config.toml
bias = "none"
lr_mult_down = 1.5
warmup_steps = 0
final_lr_fraction = 0.02
seq_len = 1024
MLP neurons of a small language model. Each row is named by its layer, matrix (up: input weights; down: output weights) and neuron, and shows model dimensions 16-143. Each number is 500 + 40 x the weight over its row's rms, rounded and kept within 0 to 999. Numbers have three digits each.
After each neuron's rows, "fires in" lists the words (lower case) most often at its 100 highest values on Wikipedia text that the model never trained on.

L2.up1:493523510560529543475489484432511534511524568509489540544538527522508510445541543528518465530465513482512516577441454583511468471439586434426480417513479491562451533517491486496548479566497485516511469452483493518553531517466476513469494553510506503605474483497530495440494468491419526491524496554568403528489457560518547555491547540553523480510534488537495522486501565533440521510582
L2.down1:523493507508531573458540493506444555463504535510524571441503490518470528554481545500503514469511448506517518423505485444535554532528461561445430511488471523498551461468485549514538566505381473552495478500489492521501468452528507436419485441500482566494508503499440523545506505485519438547511427541511529508498475490487495385504496513484557594421589522495529507489475498502489414481483
fires in: "they", "may", "states", "you", "others", "might"

L7.up61:502493500525560483460483484529462515417465543493420494482485564506543493447552527510475534562484496482567492506513509519508499439476524474513416501487511484500467496468491584510465518476520400542498522527473513464528550460502475424570448496520549532472570470526503565525434447519550487513459517489529491468541497475533539441475452503446511510515469590507444552531535568506582446489529
L7.down61:538535515517503657496460503509480475462457461560540427473509432525518528465519564495466517466484532494548446493441526494556489462508489572471464470435531474514549528473592461484551454452457523471524483523531438514502509518535466499509503431539481536494455520473494536537552493452497483518497514497400532502486513486562539506563516558530503481472446502487467482535502501493478475558509
fires in: "that", "as", "who", "research"

L2.up645:480459521557545503443531529533457516462485518492446483494524451539480518552575537430488499537579492498476486500467438539444497450477515461559489531533517513575560412521509536508540513444494496466491455467524462447576545529495459471505462447504491480609495525481475423511527504572502419578496475473508525460548522501452521535463526430452509490538505537603517435532571546456533488585435
L2.down645:553490456442502568545521493503526461429476532553600589457485482542533467514479570472496533492457511521499483494523491546511522525502544507534529487422562432445460516507477500535530552444513551507479530539470539533482493484536513503460486467496465528524460540512529508480486468559493517534528475551571534478466527458420525488537554427499534500483548532413492482402524546511562471497470
fires in: "it", "trial"

L6.up338:516503494480553449520501571494502469513529548483491524480454523456449461497477459512442439531502504532524489408517502488449494546506388521490452474487474508475414539512524421492531515439533528450509453506520594512490557509561394457408453528494488517499501522455524490566489593537449580472472480554507486484519536463458547420505519498539428489440467493507445467476570490465527551498476
L6.down338:461496501462522471517525436512516528484447484409479548496495437473561455474458500463537570450465545542519458496522459464417494523519509524474518493500476568507405547485474464535476516540523523533539517533498461500480500477501537402484443460507558471426483571498481477478476571505485474508565549473542431523507436464435570486517501602499485506503517516561482477509554522532472562554530
fires in: "it", "him", "them", "canvas", "billboard"

L2.up729:490529541484451512460441477468495481465532518471575517477473538504510454524531409516417483540472502483497494411466525542515518476540499498551429456481587510475485567485512484491529461526516547524483461492555542464480474464504571427562547484479542505557515547463443481485518548524521517489535520433468566475492503542504399564482467496537524466492490506434426568517505539465436485505490
L2.down729:588543478535575472597497511528442564541470495491552534463481472532449480503509553496497514557574531534494526554435531528498556506388528502495508514567448488548501448525522489506405519494462457484539474490468533490533559451475488459510480512521474466536509515533483461472561462428525474525509454515575514510461472446515565477438463477471533567518486496544601533480503484465499484461574
fires in: "for", "of", "to", "forces", "force"

L4.up252:456493504518465608532495526499498499440454542513486498430542444470553510588482571502454496533517529585541485471415533458488439506501507521535485511463534524534538488456522461592417392454520395517505542522551443467531526526480492523452483541537464543484525514463509469487498470431462521514565461554473491480506482523385520512529499557450440463475470553502466574506512416484506477592477
L4.down252:526477446445487470558511484457434426546562482537474532480442517460512476457457506492459447471542522484453491489565472531493530580520472554519496521457500535537492530451520460448499555637498493472475484456535552504508475468468498457468469424407519520472521526522465419491527487538483511503441508506580449545498510543579560400514592462534549517539486473489511421576443522502511508506546
fires in: "this", "called", "named", "renamed"

L4.up46:454442489561523536467531448523464513448513526470441594438463549469525521468548503507491538504470557549511503521479496517497497445514485567445527493491516528483463459541497536511519500500523485560484475558608538571489507505481535515514487507488496535600435476580517499545514458426596431543547528464469526525547457534578517493531489477476437436475518570488603515461526484497546506546560
L4.down46:418480550544537591542497515497500519451535496490544510485514507475537511518513430418470515447558530562417492514512516539539449546466428492508509468469487529515528442447512453444551445467483531511523561476546494500429470473546538449455529536501591514519513439480448534513520455468491552432505526483451535530505493486472502493479498431521493517614458478560474520476489501493470415498573
fires in: "to", "college", "in"

L4.up442:518493484452490394558512479543492541472528487467506509475500522552544449500496595536501512539473586531536503518530539490494493495550517484488534488559517499461455440530528570465471481439413505444441522470478456505446444478529492560444500552531500474556462539484481439479442435514516467553511513528507515471498518500482425492577468453507538596519500441449483489503448476580474492487537
L4.down442:520519522483466560527536484512511478493543465445501584458481440510532498529544495496463487623477424525511552444409422556596562426516528472499492517491506487567460464443526469486576478535507513444594462483531520446492568529530451427513463541544571542561571487533512527529601485484516486431476472506537492471513469460527495531501533485500453430514465482527563503524540526489549517516405
fires in: "there", "of", "area", "fnumber", "number"

L2.up725:485499417490524508463515542422512467524517520550485521507440544508493536447462489466547454503503553512505477562510522525576463496502477502482523479567514513461505461442516590518454542523449431472445489464506363443528441426454444464493496520500467532540497492467467528530474553470455460423521492535448523496426483570546473515532540564518462455481428489472434455448479425523524545489476
L2.down725:445463527424516478506535551465414498537540485512578540549451483590521474498478509520567519479497482540505460497526580593468437501482515490490502490543439449478536487532429478461531518486581505466490421411472528494478508516510531464542486517477479458442529474471523526497523472461501447522553532414468530452515546448456557513436476418452566505466474564473513499544504474556514509525523
fires in: "also", "all", "three", "only", "across", "following"

L9.up408:594543538542531444506509517471481551424506587522486539480481505503519497558485503453475532579397479464525537437477480446490486502535509562475472518536477506590518509541531505562521462458506523475514476503608516516486505477393468514509500463491594495540421576467513501481493505402467436580469537509513519543498444561545556537497516445459504522509558513530487492498535527544485418446519
L9.down408:497520503543523454519493510474448571473468510444540468440466519483534477457491516461486456487448507461524427473511543453486495458520533572482468510499413467455472485555541468462500480558469487468521499497443493518477563494555406596424533499556460500490476522516545410497507481442536457441474486495445505560509481414514507478540509466526445550500421417481433447483497538461499559532523
fires in: "they", "i", "you", "who", "we", "people"

L2.up767:484537487536549492459529478487403522500495528426539552488472577546513518586517468485444536531520471472453493456509500547464497490462492473531477471525439415531439475514508503507497518480505485590421470539523435538525468517486467541478539520530487517535499466450476522469543550435472533528500422476465566531506433460512527499579488405493489489529530437508524496505518478514427481490530
L2.down767:557465443496523553542532525516586527460558523438531445487494516472535477542447511562512429498523488600484507510540447466519451543528561447455473471428539491518459539497484489479527523472539494456511444465466445500484456497491623523520482495455455517475475470483490513538504528460441547442514483485571525473497555465497481433549426493608524497495435483442513481449441533395529478535548
fires in: "on", "lower", "northern", "netherlands", "lack", "large"

L9.up581:462521478512517443500595532565536475510529500462465558549507544493519498510497474411517465467501534536492497506444534498535531455504513501518463525568512512424484488503535537515461512491493533477444527468510566483510534515544484398474567520526484477466502484503486493492474505544483495542436497511490589510558478522514444448467528482420515507489465518522507541421572465529518496458555
L9.down581:552458440513465489464529497543502529445511424517494628546551471534485520531498495476548482507500499528562491523459495551446559491612528424518499499473422499569513489375527510452500510509533512425494478528533482512466526467463462552535565548490513534503494505515471461565535515503456532461489482554552466551512510530491507534569502503484468446503448559464521494473522527445591503472484
fires in: "area", "are"

L2.up94:483419511499519485537553505523458488565498544535521520494496447469529555450529523527455561488474525433437544550380589499519498470457453496503490466558517441452561562512499536511505577531520425499472500574513532549513514487462578460523438495481511477519524528502576511579554512499536524555565524514522460534443493498510513505441501535538466491509519441506473556489510529529516472499443
L2.down94:511522443513510489421436475478471525480502539418476549439461499568494527508424552528536519482504398493527538542519486477529515485536532549478417498549487496559542517496532540543485468484517541483494430447566501546555499486525623463502499480507549494527465555577410447489523477528523424516540454537537492516462468489492516489466587521504485543431532502557590466526512469490515519482476
fires in: "well", "then", "t", "to", "ll"

L6.up27:499484473498484560509558418552530595471476483508477444535482508485450537590466510506509495484481501505463521541546495484447487446442444552496534489540424507520590580546499489487511511503503496488514536479510469468520445427405476532432538532548539456465547574488552500534478486544452524514472437450500528512524457435557496461524494411480527487477464461472499467511433546492572487472442
L6.down27:550471451520460529519429506529473527535502555457434592454542426498501494479449502509498495488553492487554523499480523444434501477496426512476540497408503455482447507505536482427505513523496504482535471445468486471461403480534536497416559528528567500515506519536481535444538536551454540525559528424534520498504458558482436547518504511499450545526507487470478503483437570500479534450469
fires in: "of", "among", "instead", "metres"

L4.up51:508514444454486490452454519518451564549523540505453510516492520522437525510483445595498542449447481486444523487463510478513538465450502499458454496554516527452478538493538549545505581440409463423497506610481400564563495434477463485518513478579496484485519495505430522504511465473522546582483473471466475513479502493443494449472511518475544536449535465533572545476490565520533475601500
L4.down51:485527552410553463462574518517464449477486495523561567514520546487566461471493517548462491496493425527586488497483520515498550440504459466519510449524515494552479479415559500499463477434580516441496509500596585503487449532492517499465507507460522501527541560543495475546492537552511499432546456543561562507484461491537475525495517502526563500469490519548375469590518495446524506476507
fires in: "he", "that", "only", "determine", "religious", "also"

L9.up680:447532460511521551466529504528462511487495485426423421533514437474510465495428482517529490503471537475481444451419511531424517479542547536514492503548476489502519476516472494521457518496483487463382519529558512502590509534420554456518449476465418529436541507550402556522534484547470456602482483478523491484504526478482458483503512481449461566514501484507424480513519445453499498507578
L9.down680:567534469584519455493532475475463504462478480447511600594506537524547479473499492506526505479486505546498524577498468488501489479481535438540519476497471520535501468563496415471549565430513552499478526546479506474470543506516467504473500524475537552517514496415511509495523433483548585495531483480543537574572460596422464516468461516448505486449529497523516476553527531491516473559471
fires in: "his", "the", "their", "its", "s", "of"

L4.up407:507488500480464495444407480471505502505516509553511501531445435443448503543523501477520488483546467519544511495568492506504448596506527512584457523445428450497389443484498459436529579496480495581434451478500534501486497500479478501437435525511551516518574504571495586522441473493510481554466498478534551508398512546506501485513411508572504521447527479441526522529428472429523489521510
L4.down407:419495538483430560503558444480509550490498563526526488523498426412496518503501528474423507477532508427513482508476601521457527492546496481441532503473480570575552472488540444517453451512491533479522522541486547519501540466584484477502481466556430527502552508490492516452445533546468457517469513424506467477515476471470480536507575462441476520440532540558485485532518485493502480462507
fires in: "w", "democratic", "win", "wyo", "politician", "women"

L9.up173:498560483453519495531499525490530456505499575566519479578524519453468518445495505537517476509537467516404529474537472520478452543461431445401553525469531441415518448521505556522484472491445593532474513492509479460503527473512489481484490500513509566542518530484504512555455501500508440573545493521381466484490468482460465471515475463514467491533449516435592500482468429511566544469509
L9.down173:510541507566436491474369457472452522491496472469474500431516501543519535521500445434554463493548478436476463521464505493533503485479540538461467492461458574460526491462419481536540506547548507511456481500537530481463563583453507479432459501546442451480453498543498525481522481484517514543575424551454523497482506544446517515522514550517563555465511469495460515514492473537488460434496
fires in: "an", "another", "announced"

L2.up178:540525519512485462505521517452560482502479418503485527459516457540530492517533564462481430508500481495470482454448463537482488418440488540453479465526447434530472499563527519445513512504518460421500522436486533500469534476536515564557463500521550596499542522489560476548515483521477487580473530525458517440492514523490473442516492474608533533540510504448475492438510412517595440432559
L2.down178:517385532540521468476449492483429545542471509509513489496481523454480483496445599524503421507577529526508520545493432537485572568524444492544508522566461453479463492495543480465500539511549487545417455472477406487554442480489432457512469462507538478485490482470574518559518502484489451514469450475471528541517492476548525485493495466504492477550515414539470460409556462478532466522504
fires in: "germany", "family", "soviet", "german", "good"

L4.up490:515527566489519536422440497508481425530457477449546512503517488460474528505474545484507517463511476545608463577529487541531509546449427481520554507533538489465590474530534517520447467542545511492521482531458497548463527465503499437514590482507496549562452483489548589517523465452516492440502441528491507498463507482539445443511491547505473525480424509563413470472413449428498450485511
L4.down490:578539455488468492458516503573479567571524495481538542469524494431519487522466484577482440476475510488530505531491447512511449481571512496495482520557580521503504471507489467505501561522434443553456498499546484541534579562483549584517438510559458424477456510499533477527512524532474537458540503547499533551477547525421563504454533479440477525497519506423543471511559406459487462460536
fires in: "held", "played", "japan", "noted", "took", "won"

L6.up93:545472537494513504459459524476508524503487489424549556535487495494513498491473440462507517459529459522463560467448487490487495549508422456568460497545489543517572540595484477490461581413460555483491474496588514483559534465456462436521496463469476476508523536423449438529572545452532489556504502462492495461451460512472541492468479518464442480542450468495586519497548521465459479570462
L6.down93:491533522585514550497524510464473458499491534479509490426499487452557464507557526423568516533511520506443427521524511608464479432436494463494490491451496543507445497540559590482511435566598492536471481537457509488475469481474477486528453458512503481516516464507461429529520476420435507442457528478506520587559484551529537471472516540520510513469427512528555529523543414505464466488531
fires in: "to", "not", "also"

L4.up122:485546514450538498484529453482398453415423501540526516474525479515507464449524501556468468477493510513482437490457504559486423441470537507543467479510468541553549522522508463484444522493487459444518556444466399507549579472485483556445474382407507512525466498486452606519551521459528500499486513499464468505520498570479511536537464529503449456403518432492496420503450503559551445530481
L4.down122:457477419452477550440448497493480558484515477524472508463602427472538512514514559495527487446498505460495520469497504497496547567495488589505478562472534544539435488508516530494558453512492507493416481489540478463463551558519450524469505498452544583481492518507475534509526456564478568446528440494421489539521545518443512508519569469572426467527450543451481444448432480450532544444470
fires in: "this", "example", "noted", "title", "episode"

L7.up151:480477509539473576515544485481437550529530512462504538477498559487449510457496514462564479484478507510494412468451502499525520530508549477460437485542436489491521522452516465540443550508512488475423539470552506517535500535455538589483512559471525479517528505531453477490462482528437485510494560521434581471473473565562527448454425459503537457447473425536460532503546519497466454508522
L7.down151:529482516519565447508531457512510561504592559456495512492527480531456531459524439484497492582508431501501550494500493426525537553529490556489478556571483509498477506487525465471488512419487506532506509521527479486538476484487469423438472507530421488456445477514517500525467534461507504459528519495471578440512485570428468507522441490492460432447453427529512441479565376496456513436443
fires in: "to", "total", "located", "local", "noted"

L9.up659:577491536488447525509539503555522477485590493513531498499524510472476516567516506457467480502496573482511540494510506447610461404413496533476443474500475570496483559497513491600523523557490464545438519555517562471464476505475513542566510484531537509548500450489494421417433541504492540543482449531454517569419367496435522510495456515459444439492530497430465501507527549495443453495508
L9.down659:498493419489547534520496500552510547431536512522504497530561452510449580484417457513517398554544549537504490549510505485462390524513374501539531542466497492541519529472454580472470502471527553508520477453507503517496484467469437463565471522522528503539440459543499506512472450529469514568551492465442452435474534461466492489451470470458473422430431468492516485507448501519503562481543
fires in: "he", "high", "and", "pacific", "his", "history"

L7.up386:487500445490483519505583525535509544559550503547484481485535500534437539423523484425489513521437497447542508492475514501501454539526548561557435489471458515499493568523593452451516517462470476552460522591437488434520475509490455536484485475545531549559495511511447627420518487475551514561468508507474486536490477552507450566565556464477444497554528482533513551524470446493467502468546
L7.down386:450457463474500487537464449431536530400534384519450484501486608555546495556503467500540500484479468547449456513531517469502530540414493511505495465515475500441518480506438480561503524536403463423492478483501482552536503461505530505461406535498466478489548414442521367530490512564481477483488458521531454472490544502463477488502477479438579552486502449492457490473501462527510512516448
fires in: "its", "their", "is", "one", "this"

L4.up481:474539460533563516576546531510515473488495499540540572488537431497485547462467505408458512575496439505557544527434434472489551450488586542462464553460531477558450506458521536522497508444465494503471586448516495568482557479480453462464511531458478514473527555473526461434495543526473469525498501579563509512501563487459424468538465482498444501547483517447471481531550513534576465454428
L4.down481:470489518513488528533501534537530447521531468478509475528422480547496493528574552578523531549471532479543491482543500495517540460562398498551582464525416538533502539483562438484473448526543412490565530551489517457476486454472497544513516455505479486458456506453472510501487520460530463559529506399549405494548489523533509540484528530474428498531433482510528468469461484506477619495546
fires in: "it", "the", "a", "did"

L6.up466:500507531505579434469457477530503485558454512514456522397533545510530491522455570507464482472522423508569536529557434438488553553488527553493483552448488510454514531505508579490540539543460422501615466527479505503447518465505498422496444426479564524577478503464539563523463517495487536514460549591522549513534499558524475525602538566527514525444477515512498435535499485577460449454594
L6.down466:559508462488485529474487513491458529452492593539458486498470504500484457503463549499432499520383493506475448523481564543565504513508501534499417509429562476485505455527536550562421534491492499593438497560532532530507467446457443515518512475526538546495510536476518485465507453486496538556550473449500559458462554531487477504496493514445497492472510541518516522517612502471479418461459
fires in: "they", "then", "who", "that", "year"

L2.up708:407511546557532516505543489509453512540477499434493545550398492553518480573493470525505488516519463537511489462488513526477508494496520518494530546538474433534561490521508506474497557479519456515493532460507516496505525470514425520504504497454438548478521476487500445551510507530524457522478475554548502550565488544475508385502551519487417474451532523569480525509545573521413525506515
L2.down708:517450567552438539521582505487492474552551499440545502472492475520542457535577577457488490550481498561545528478599449504576542428499477476527424494472477523522505528508467446468513441563468540525497550515469494577504496546567476562420508533444478506535516451456474485521574476483408474543494503497517480482445505493444512496515476418472431481477538460498525491504460554532498505537505
fires in: "it", "hall", "italy"

L2.up183:433531462523505446459496456535402540417505526523440526546553489476569531482500477432503492486542413544525469514537491514426479479524540534484439471491522491503483562469484513521487493459532466579531534450459514428549505550488510459492491534522438460496470528491472507490479557468514508453512530444442493532476501552442434513478464443517548512480475561539472519524470555520529480466479
L2.down183:535471548525609464490536503489509491562507424537479505478523504495509478568482423541524510569494547499477501510531463557575507512496395530550491548457496475510500458584528520569474489500547582455405495556472494608542470505466522512462470545559431531528566466472530475503491477549516482518486550535506453470487512440586468473494555514471479529549541467487505547525505463522455486507474
fires in: "born", "found", "around", "building", "founded", "breaker"

L6.up242:429477473532483499481524493526458465479506511446487493477477543429496456508559505507499482517474463507429560528486548563502450457491500428525502492554443555473544563522493489459459435449575608537503493535561508524553532486492537547446472528484509511541539553531555511557476499527494475563497490516498495516376423503559472553507455511503522564493507540501474456488523516549518522514515
L6.down242:485462439461512516484550470513498536530496397511496499470495578462529466483505492514494530495532460522515468495536503404497489519530496541521406521487464438459449511525464494461540561506423393453576506485509493532457433467466514490551486451495612439469536486534447492489476489556494434562502554517448501545517397530504516426503461573467546489513529535435537525501505451481489485527423
fires in: "on", "for", "to", "over", "of", "main"

L4.up159:444520446516514488553491530550572460493488496541492512545469569522432499439542473500589486462533454488537499540492471499534389552506475505425463573569478524525502534523552547549528536529439427516422529504523439498542491525484406519463556509563481500534469463490540537504507567503492507504506472564510551520526531524460581501447447513511456561511555464505498513468517528413517465528536
L4.down159:463519402527494424482508532490546502492503529484496483541527480442496517539453481541457450451487486518499469432537488491451489544468435481514514435527499506451528465539477529462470553525526537451426491579539546456410541536514454544510496513394499613432425584550446528420455488483496544434539542486560504482549513589430515492505537477533489466527447572509456509488494525535425471381533
fires in: "his", "him", "her", "them", "years"

L4.up285:535476474495440511561459495507466564588468504533468464542479491505428481520445506525535564513481499533551533509478450541514499510484535509450574433552515601569517413544499554529436489451576516555449516530565475490525542495538407486477476561523440462471455512458461491559528523571538474504493495542517477513516513460525470437519483527520538496515490562591469446515484475439531527522484
L4.down285:495491455485496567493506427506466492409525508499535509490463433511504521420484518581507410498514445461512523538452514541542508452523478482490480500531469591513519511497496473483507449528444518473524542478520465447444519509557577505468513584486543460516516453492517420486556444449506542464477465456501489532426515477519452558487502463531525584554461488523508533485476559559486516478509
fires in: "until", "among", "along", "to", "at", "academy"

L2.up698:438552486522478440508524477470505575491480503576501480482531406516470556550502539552500532454529479481544504538503520513600525530450570449504427466498490541498546515547480503512532516495541473539427501577480510506542502437559537545493514416497531471496454563513482438524500509433547518439443555476495496494497524465511499517560562493471485499460566508459470499515441519471504514528509
L2.down698:502513470488579445505501432522470504533479476477490487540512496428536525477473579539557476518505498525475441551538405456581505467454485465417512490518526487483485473546487440605489496464486471434555431527417513508563459510478531482467498566494521477484468494490492500493523445480578462570498454514492466482472440504454533540469557506499599543491498526548513515551491432541454549442467
fires in: "four", "if", "few", "five", "three", "full"

L7.up495:527496480480485557414537456519487480514562445522479535477455462482464597516447464490500527494482428499574541437534470545476441515601535432505490486523478463383483582547517511555462543518483482499405510460539511461507533470524481564544462542547508521471427496530452440461483552453494541501563476495509482468485453432515504474529460476492564481512431471481515509500511470467443448545524
L7.down495:470525546492432483508488486543494535474515539514506534509409521557553508546521459479477490534475468475492408528539591507476529493479480489484522525439486524529499457488488444448512534410441573560456431490504508554494472556449569429465555479494479487482493503519521454455490492506552530471471557534507423527436514551483489449493466471541433490484466506506454543497530596440372516439561
fires in: "being", "was", "before", "were", "its", "following"

L2.up525:460523494565506462451545567522506480527496467521495527492487437498456518476505472510542483432515543417489470462463462561530484465449501523523511464577489502504528489508483448514503518472503528611491502504488529524488409498507453502512553562512453514532526452497470508508491512485488534469536481425505534423528563434496446489501499496490480385412444474460498535548542520517494532456567
L2.down525:472482377475517489507466512532482511460426456536505577486542519520431506492521533458482501430553594520524508562470456515459565533472532554485579554458543531505486490489512548544500441421477492488553508501537452438482475402515573492520509482462469455498485515546559493566517455493513469480513466457463480480422443468544460475493505527488542526432421501460543491561522467507532563500413
fires in: "of", "named", "four", "few", "families", "fifth"

L4.up229:444519567549539474495452508547463522493499492512547538531509478454540522543526504455483470550504504544516489487502509549491541493508482474530458457433565476553500450463468497534498454539527500487575594439489535480455465496455462571442509452610608493507507485481452502509516539489508519489449509544517490582485549415583463562528506500487492463565476482522445468473549506498561556459529
L4.down229:514476465570545527423517536478480462476500499508522504562444502582451523504461508514518478481501522424513477533554510538514451432548490505434574451486550461487456521495487509437515479469487581562559528472537524451452507465509550501500466507515497582459442546481522558542509488511531566479514480517561525468420452424480557443545511555565469538486514512491470445557593518550493494444498
fires in: "while", "which", "who", "as", "whose", "recovery"

L4.up79:532492541486467519440516527497495533532521511440511592466510440475559530478548499490492560446548525552443560469482526493479462456510539492518519431450549484430545535442518491546511496526513534436530527503443559504445539484528514508494461494448465449618412484583499484470453515549476538505492466466400492449505443548454491475503470537470472510444479507447470488489480482551446505473530
L4.down79:480441516479476469478527454518514520538472511558502533557468497574492464506499512546531469529497427529536431527514486466519449579490514569436477543458565513535469430518530540437542504549533536525547435462501450468500503431442489482449431622419504505479498547486458552486576466454511445501552512523522491513477553485400541515488445526495513478537482414538553532504535501506513442504469
fires in: "there", "court", "increased", "area", "post", "creation"

L2.up586:537514580514483501564458516504456452487454486507499479497427477480549468502475554481525498453481490449470527478437473469467503526431504506551474459478598552551533431549482495475551594465444533549487472537581504461477512534497495512540495536515563553479466511494538516543497516454445460466525478542482529497462519559424451543494569513489513587445495449572523433511568542516521544484506
L2.down586:549538417504471502435549540519551488605507514534530520534553564519558402472561532515451502542527487504489486524516465436458521480548447477435534492490453505527511485491530463449541453489521502471515506479455490518521507490537514484497520477470469529574524448544458568483470531618465529495514498461512489542553443432486559495438464547460442494631502543469564531586468515417494439485500
fires in: "length", "mi", "will", "month", "while", "wavelength"

L4.up120:506521562516440453509454515541642479522514508448536496510508494505543428454460501464466440475443525485574500551527543515545498474467486531558437433540538473468481501532510495523532452524457474527528526510463489449541461478537538468519542529480503513555475450527500460456497463529426519548457503494452518503465527541483562480532470574489561490460515407510538586463569459507495469459584
L4.down120:493505633517495560512429486448435418486496507545551463428508503480426591541500541544491512501484465406436479489494498459566508531554458498454496481485556460479438573452489515507419494535600459469519513571526526515513460499495478455453467492522509501416467517439516511451470455510541484528479508489508467492486438515482493431531494473473553486464456480523457458512483467546495482502474
fires in: "germany", "british", "french", "german", "spanish", "english"

L2.up244:490603412488559501513547480477505489496503563514502582527533437513493522451490447439488471489516481399452555484420561522470517445498448477506478509424456510453435512531529514559476471477530503497499435425499429527474539488480467482500523509426532507520513503551558567521493553511482450558511469457442537468501475516479440489483480532520549482506499444501427548539503486564554537435524
L2.down244:472493560465523433487568525474424529470477486445498461515500564549545534442568467550526525512454452502498508497558477497475474551596487578458465517494537486479507454517544499490504569467469450514452551548517478465500506505536575501558491450552506489542486460458444541573543538489558515517488501425487502467429552478519522526517477471518459505503499557511495466533529511425388492428488
fires in: "between", "both", "on", "north", "are"

L4.up320:486490521478536534477476442530568552515503525515570484555527467453548489501473492565480472515473441541476491546492474501483527507525476557477423470487558528415507546514457547448541556482476436510437492493524440484462486458480529434513495526478504464556504498563524545491469481574464513538493422522471493524487417466532546462508527471527528581476486540578493504482542491526573558500464
L4.down320:487494502499462525495484480470457465490500444487452475474492518514532567498473516462535514526484552457535537511569537461550487527478545511465506515528524503537510530497543510573472528509472440462510381462525451539545488490550535593415482573445546454529467522460456490444453549560592460468533510481492508463517450519485556587442568563543600472446567570453484432459480503550497464478506
fires in: "of", "before", "until", "started", "his"

L2.up113:528503542532491537482538487505493511500556497406573481491485495447443484440449481469481420489532561500461558526476568530493433473500486491447488517472523526479511485546524498569497502541533540554525500498498562511507470572490578469427505476474419536554499497528456522433510467509508525572521552490504463404411496414549540528468491532465526496533430470470454460484510533397490511470572
L2.down113:504516463507498590495487498411580576476420461434460527539563519549460458557504537519471487477440468488505483530505483517472461542539438491507523425472481467500469522536498521480520481454435555425554507491495510494481479543522497481550527483464584384478485506449490459476432485515560535476601499513479481551488482560510481516517397434504471445500597471531551488447512524581437462473441
fires in: "national", "for", "railroad", "considered", "role"

L6.up719:534465493528480464494576561504515490518519525567468533532512463513534546526499512462516494465517503536469431457518414469591488474533449552411524489496483538438486467491517524507470516534476513483429519514548497512458535471459469518441506445499546544553481561514509497585414477480479497577485426506500534461407449581474472519511539518549493434497426482500530459501577455538518463422493
L6.down719:474459505465507478511433528526452480505401515520458462501464499510545492506494517537497560576467548478472494545456539515568467470459454511494515491448469543553445468442569539430591426511520499463562437574479551453500597462429577507439539540480525436518562480457414485469556535462567504562534518503536441465516472504466573484500571422453470517499467500481551550517487462484515517451491
fires in: "first", "they", "most", "one", "each", "allowed"

L4.up611:494449503500409433502522568468424538556537453493542508479590407479516474464499535464502509524572527463508531562547460515559506479476484500502476584554537482431542490549461539560519520503471507483465515542501541463464488437555514491458437469454518573511557465530573514546453587552504494514531448468526498496427480434531516551495461492564458573413492487522441504596551463486565544472486
L4.down611:531519517449532537514541453491494480447541491483472502488442488599484531544523443438486567548526495530555513542478522493574547467475492471479503403428500521464483525453542487485506511453497498442494488494528444569499534399483510529519591484460516437502504473565478503482518445571533514499442508500433500459515482496555526507501543476522520541507440521510427438452423486445575528445412
fires in: "its", "announced", "make", "won", "anniversary", "take"

L2.up180:527544462480470525477528526477409557488516599457498556491463511561458384498578459454523472530447512506517519560550487490558544497510496445533505487458488550535520510561561470449480538482487490566570551425524523507475486566482523544541575528491471525522495456471500501474482445514479528451484416436566588542509545528501469450512400511517503481450497477501538499516520512444495469552495
L2.down180:485490488511524546515532500477529557458502530522568519404525560451574536438471498505488540541475470422530522548515479485439473514470499504498454539532524462443462536547563486465468443467532493482501443547497428486493570482494550451447492504555482480461479475540507561460548441473549478566583556559454560440515552457518496546472505478447560495457531546441507483518508466523465512473542
fires in: "began", "in", "before", "for", "to", "be"